From a checkpoint of a small transformer trained on Wikipedia: LayerNorm before and after each block.
MLP neurons of a small language model. Each row is named by its layer, matrix (gate and up: input weights) and neuron, and shows model dimensions 32-95. Each number is 50 + 12 x the weight over its row's rms, rounded and kept within 0 to 99. A neuron's up and down rows have the sign that makes its largest values positive.
After each neuron's rows, "fires on" lists the tokens most often at its 100 highest values on Wikipedia text that the model never trained on.

L6.gate306:42 63 58 70 52 47 69 36 36 55 54 49 66 40 73 51 57 75 49 52 48 68 34 46 40 35 54 30 52 55 66 48 51 63 60 47 55 43 54 72 59 21 54 37 53 42 46 56 65 54 66 48 60 17 56 50 69 51 49 34 67 44 32 44
L6.up306:45 38 33 41 45 35 41 39 42 58 59 60 49 63 38 54 54 49 58 49 41 49 42 42 45 62 53 42 64 60 52 53 58 60 54 49 60 71 80 43 52 44 50 79 53 75 34 28 41 23 48 46 58 60 47 23 53 66 45 82 24 42 55 31
fires on: " play", "at", "and", "oin", " album"

L2.gate173:60 49 48 34 65 60 57 28 33 48 52 37 39 54 61 41 59 58 44 47 60 65 41 41 84 55 55 49 35 34 55 49 49 47 59 52 61 41 29 44 51 51 58 41 52 24 59 73 64 30 69 47 37 52 43 50 54 23 41 60 51 52 52 49
L2.up173:59 45 53 39 53 55 47 44 44 61 68 34 70 46 44 49 39 38 44 54 48 50 41 68 58 42 65 63 31 49 39 62 62 48 49 38 41 65 66 43 44 57 46 51 47 49 50 47 45 54 58 79 54 47 18 70 70 56 38 44 68 36 48 47
fires on: "6", "8"

L5.gate508:54 30 54 44 66 37 44 41 36 66 54 25 26 56 52 43 47 58 35 66 72 65 58 42 59 47 42 55 36 21 37 47 49 34 68 58 55 48 57 25 29 57 40 46 55 39 53 68 58 30 39 77 50 45 40 39 52 55 48 55 61 50 45 74
L5.up508:48 42 41 32 43 67 29 46 43 55 71 49 72 37 48 64 37 43 49 67 74 54 18 76 62 23 47 55 48 34 57 58 55 52 58 68 41 56 50 47 33 50 57 43 36 61 39 54 75 81 72 61 56 32 54 43 41 14 42 46 55 44 54 52
fires on: "6"

L6.gate4:62 40 24 60 33 44 45 46 55 56 43 29 47 61 53 66 41 65 53 50 49 49 41 62 67 51 69 43 39 57 61 53 59 69 50 43 58 32 30 38 33 51 55 54 51 40 60 59 40 44 43 58 33 57 90 55 38 36 55 65 60 25 16 48
L6.up4:48 50 49 20 33 75 36 74 58 46 32 54 67 26 50 42 51 23 37 69 58 59 60 59 54 67 54 71 36 33 70 61 61 39 25 63 62 45 40 56 44 41 60 53 24 38 50 53 49 52 58 52 46 44 53 52 44 48 40 50 56 57 43 59
fires on: "a", "G", ".", "A"

L6.gate208:41 68 45 49 49 36 62 46 52 60 34 40 63 46 47 48 65 54 36 41 61 53 35 39 65 52 36 60 37 42 50 69 38 45 69 52 61 40 64 44 57 58 45 49 57 44 30 53 46 80 58 73 47 38 39 40 61 26 72 60 58 57 46 54
L6.up208:56 27 46 63 64 44 33 63 47 53 39 59 22 66 43 32 46 52 62 68 39 65 30 44 62 48 69 53 57 39 38 48 46 42 63 51 51 50 57 49 58 35 43 38 47 45 67 62 44 46 40 59 69 64 41 62 44 50 71 43 44 50 47 57
fires on: " ", " c", " g", "av"

L6.gate164:49 66 19 35 64 44 51 61 57 43 32 61 52 51 54 65 43 65 48 61 67 54 52 49 47 58 48 59 46 36 33 70 57 61 62 51 30 47 44 52 68 49 52 51 58 48 58 57 57 47 73 60 63 29 34 61 47 55 38 48 48 33 54 37
L6.up164:54 63 26 45 53 55 29 76 50 61 71 52 38 39 53 52 52 36 32 52 73 51 42 36 63 35 41 45 51 48 65 47 43 52 63 66 46 39 59 59 49 55 67 44 50 43 55 65 62 64 51 59 30 40 43 51 47 34 59 37 40 58 61 64
fires on: " ", "6", " Th"

L6.gate511:44 48 44 28 54 31 38 48 39 54 47 75 44 63 63 48 52 73 35 44 52 58 30 58 52 47 63 52 53 55 74 52 75 60 72 48 66 49 63 47 27 40 36 33 57 46 52 41 53 48 64 55 46 51 51 58 45 41 38 40 42 31 59 41
L6.up511:58 44 53 35 39 56 26 54 43 31 68 33 53 57 32 30 65 48 56 50 47 35 59 56 39 36 40 55 65 36 58 27 41 51 94 48 57 26 62 36 51 37 50 53 49 26 49 60 34 47 34 70 70 51 63 56 42 58 74 39 56 46 37 52
fires on: "is", "e", "er", "i", "ed", "ing"

L6.gate297:53 57 38 51 49 40 72 62 49 48 45 40 58 44 31 56 63 55 49 49 48 44 46 63 74 53 44 43 66 63 45 50 34 40 68 59 51 27 69 57 33 40 37 58 60 58 30 37 44 59 48 44 43 41 42 41 53 45 40 71 41 38 40 45
L6.up297:58 50 37 58 63 40 42 72 34 43 40 38 43 52 47 45 74 53 61 67 37 43 58 42 61 37 70 56 64 53 65 54 36 37 65 32 46 50 53 42 46 47 60 35 51 33 60 58 56 48 62 60 45 33 46 69 50 61 66 29 66 47 31 64
fires on: " ", "arl"

L5.gate136:26 68 48 30 53 51 46 44 52 63 38 48 38 36 46 38 72 71 56 54 69 60 67 49 42 61 42 57 75 59 65 33 33 73 45 47 44 56 56 44 34 25 26 43 64 51 58 59 52 46 45 58 57 36 47 66 65 43 52 48 67 40 27 56
L5.up136:58 55 48 67 73 52 43 44 53 44 54 61 78 43 34 59 23 47 28 37 47 43 58 50 62 52 44 55 36 64 55 48 34 61 52 52 50 40 54 51 53 49 39 51 47 50 46 44 52 71 50 48 47 55 58 54 62 55 48 42 36 43 58 48
fires on: " (", "x", ";"

L2.gate498:68 45 55 41 58 47 25 62 38 43 28 37 38 47 64 40 67 55 50 70 46 39 57 75 41 41 54 42 54 53 25 30 30 37 65 56 57 59 67 45 68 54 51 53 44 42 61 47 40 56 43 47 42 50 46 45 56 49 36 39 58 52 47 54
L2.up498:57 44 48 54 62 52 54 41 63 67 47 33 40 71 52 48 49 38 64 58 38 62 49 56 30 60 44 43 71 33 46 67 70 50 44 53 53 44 43 45 42 48 47 51 50 71 65 30 47 48 68 40 35 43 65 41 50 62 43 56 38 68 43 30
fires on: ".\n", "\n", " |\n", ")\n"

L6.gate198:52 66 51 29 58 40 44 68 53 62 56 48 58 51 60 45 41 48 64 61 85 57 51 50 45 59 27 51 54 54 51 45 55 56 46 60 39 48 46 55 49 20 68 42 60 44 71 62 66 46 49 75 23 44 54 42 72 58 63 49 66 53 46 64
L6.up198:49 53 44 48 44 57 41 56 55 34 46 52 44 77 58 82 40 43 44 65 50 22 53 49 47 38 41 48 44 52 35 62 52 24 67 53 36 30 36 36 61 59 53 72 48 39 33 61 34 60 52 55 51 46 48 52 34 51 30 41 57 47 45 67
fires on: "5", "3", "y", "6", "0", "ain"

L2.gate500:35 63 45 72 61 45 46 45 59 34 62 35 41 60 67 48 48 54 47 49 41 33 66 46 54 43 43 47 65 50 52 69 56 56 56 38 43 46 68 53 35 58 81 51 60 34 53 64 35 46 53 31 52 52 64 60 31 46 41 45 49 55 73 50
L2.up500:44 34 54 58 59 49 41 49 50 61 57 34 46 76 50 43 47 41 22 49 38 41 63 45 57 47 57 78 54 42 80 63 49 55 49 52 57 53 45 64 58 38 38 62 77 41 37 72 34 60 34 24 36 54 52 60 53 64 52 48 35 40 57 58
fires on: " ar", " st", "le"

L2.gate532:54 45 33 64 42 51 44 51 40 71 56 43 49 42 59 51 58 65 42 84 72 34 28 55 67 35 55 44 47 61 40 71 42 38 63 57 42 48 43 43 37 50 50 66 52 49 67 51 47 45 48 37 42 52 71 39 35 55 42 32 43 25 54 52
L2.up532:50 32 31 82 50 54 55 61 48 46 68 49 41 53 55 42 44 42 60 54 46 55 50 54 51 53 58 49 40 46 60 16 50 57 51 68 56 50 58 66 51 57 49 66 36 44 47 65 57 53 38 38 55 37 62 36 48 39 40 50 42 66 52 42
fires on: "."

L6.gate388:47 52 55 40 60 47 60 55 49 48 27 42 48 55 60 31 35 60 46 53 59 66 52 61 60 51 66 52 54 24 55 45 40 43 53 69 47 37 58 45 14 37 49 41 64 54 43 61 54 47 27 34 48 43 57 44 57 58 48 36 46 39 28 64
L6.up388:58 49 57 58 54 50 35 31 59 43 59 38 75 46 41 39 45 38 38 59 33 69 54 31 48 32 52 34 25 54 50 53 36 51 67 57 57 40 57 45 51 41 57 53 48 41 41 43 58 57 58 49 45 45 68 37 74 48 38 50 44 63 41 68
fires on: "er", "ist", "et", "x", "e"

L2.gate240:41 41 26 51 44 67 42 40 35 37 40 42 39 62 33 51 36 57 45 52 42 52 53 41 76 54 33 41 50 49 77 47 51 40 50 78 36 45 56 62 48 38 74 57 46 60 43 47 63 64 36 59 46 60 53 64 12 46 58 52 53 47 70 38
L2.up240:64 37 67 42 19 67 28 61 41 47 53 55 46 71 55 52 39 53 64 56 43 45 63 47 62 28 46 59 60 41 50 38 44 64 71 58 47 47 52 42 60 36 27 25 66 55 76 42 41 49 31 46 47 39 64 42 71 33 57 65 54 50 43 29
fires on: " tr", "s", "ed", "ab", "ing"

L2.gate501:38 73 19 29 50 52 30 54 57 57 51 39 43 50 23 56 45 54 48 32 48 52 55 42 35 43 63 38 62 67 38 57 49 32 72 62 71 50 68 36 36 44 59 75 50 44 42 43 51 37 46 41 68 47 72 36 49 38 45 58 27 36 53 52
L2.up501:52 57 57 56 77 68 34 45 45 23 54 40 31 59 66 52 28 34 51 37 40 59 56 38 56 40 45 54 69 54 51 52 50 45 55 54 59 82 62 56 42 47 44 42 46 57 48 75 55 22 61 45 89 49 42 48 66 56 76 26 35 56 39 63
fires on: " "

L2.gate37:66 46 58 24 56 50 58 55 46 43 63 49 29 41 44 58 53 42 50 49 61 45 51 28 47 51 64 50 60 35 53 55 42 47 43 61 26 51 42 69 37 55 64 49 47 46 60 72 64 39 53 55 56 33 46 34 25 50 65 48 61 39 52 83
L2.up37:60 49 34 40 42 53 50 65 62 37 52 38 53 59 56 38 37 54 35 64 39 43 45 66 41 20 51 62 64 55 39 38 30 65 43 62 46 45 58 46 59 83 57 35 62 55 35 65 42 57 56 70 60 36 43 49 45 66 54 50 51 42 64 64
fires on: "0", " G"

L2.gate253:57 41 60 67 76 60 70 41 65 42 63 46 32 53 55 59 58 51 45 48 56 33 60 54 60 26 53 37 42 37 47 50 52 40 55 75 61 58 52 42 33 29 41 57 49 54 63 58 41 33 35 61 48 31 56 51 55 47 63 61 60 53 50 80
L2.up253:48 36 50 49 73 79 72 52 28 39 56 30 41 40 60 53 47 38 50 51 37 55 49 49 46 58 63 72 46 66 43 50 60 60 44 62 56 51 48 89 51 57 59 48 50 57 48 44 47 45 51 51 26 40 60 66 63 63 61 45 83 62 52 53
fires on: ".", "re", "e", "if", "ity"

L2.gate406:52 46 44 55 40 39 41 54 64 47 30 41 33 71 44 48 44 77 50 58 56 40 43 55 38 56 60 54 63 49 51 61 58 45 43 51 57 48 60 57 58 45 44 54 59 38 59 38 52 61 63 32 56 56 41 61 56 27 48 40 32 70 51 50
L2.up406:59 55 34 44 67 75 70 62 66 63 58 54 50 69 47 59 52 40 48 42 43 25 32 55 46 51 43 42 48 47 53 43 58 41 33 61 65 54 46 48 38 52 41 44 71 47 27 54 46 57 47 34 42 52 26 43 55 61 46 37 38 56 63 38
fires on: "ia", " State", "io", "le", "ada", "land"

L2.gate549:50 48 51 47 71 53 49 33 44 50 68 48 53 64 47 54 50 38 49 67 58 40 44 73 57 39 38 41 45 37 42 50 58 46 36 45 34 31 62 44 38 61 45 63 36 38 42 40 52 43 50 42 30 68 62 31 44 48 53 87 52 24 37 83
L2.up549:63 31 25 51 62 64 64 59 34 46 66 56 49 43 73 29 68 61 49 59 51 34 55 79 47 42 45 51 49 28 72 44 55 22 50 63 47 40 51 69 56 44 52 57 37 49 57 50 46 56 65 55 36 54 60 34 51 63 50 30 64 47 48 48
fires on: ".", "l"

L6.gate204:37 41 42 60 61 12 52 44 25 73 70 46 57 42 51 45 59 42 26 42 50 46 35 78 36 67 45 51 46 47 71 64 33 38 65 57 48 46 30 42 40 64 56 67 56 54 59 51 45 68 58 72 51 63 50 54 55 54 48 36 66 35 53 63
L6.up204:64 49 60 38 47 37 20 38 28 41 48 45 60 52 72 56 67 42 46 70 65 38 58 68 63 55 64 34 54 47 52 38 44 37 50 57 54 53 64 44 41 30 48 44 58 63 22 32 51 56 41 66 31 47 61 60 60 50 62 41 22 38 53 52
fires on: " Ch", "″", "B", "h"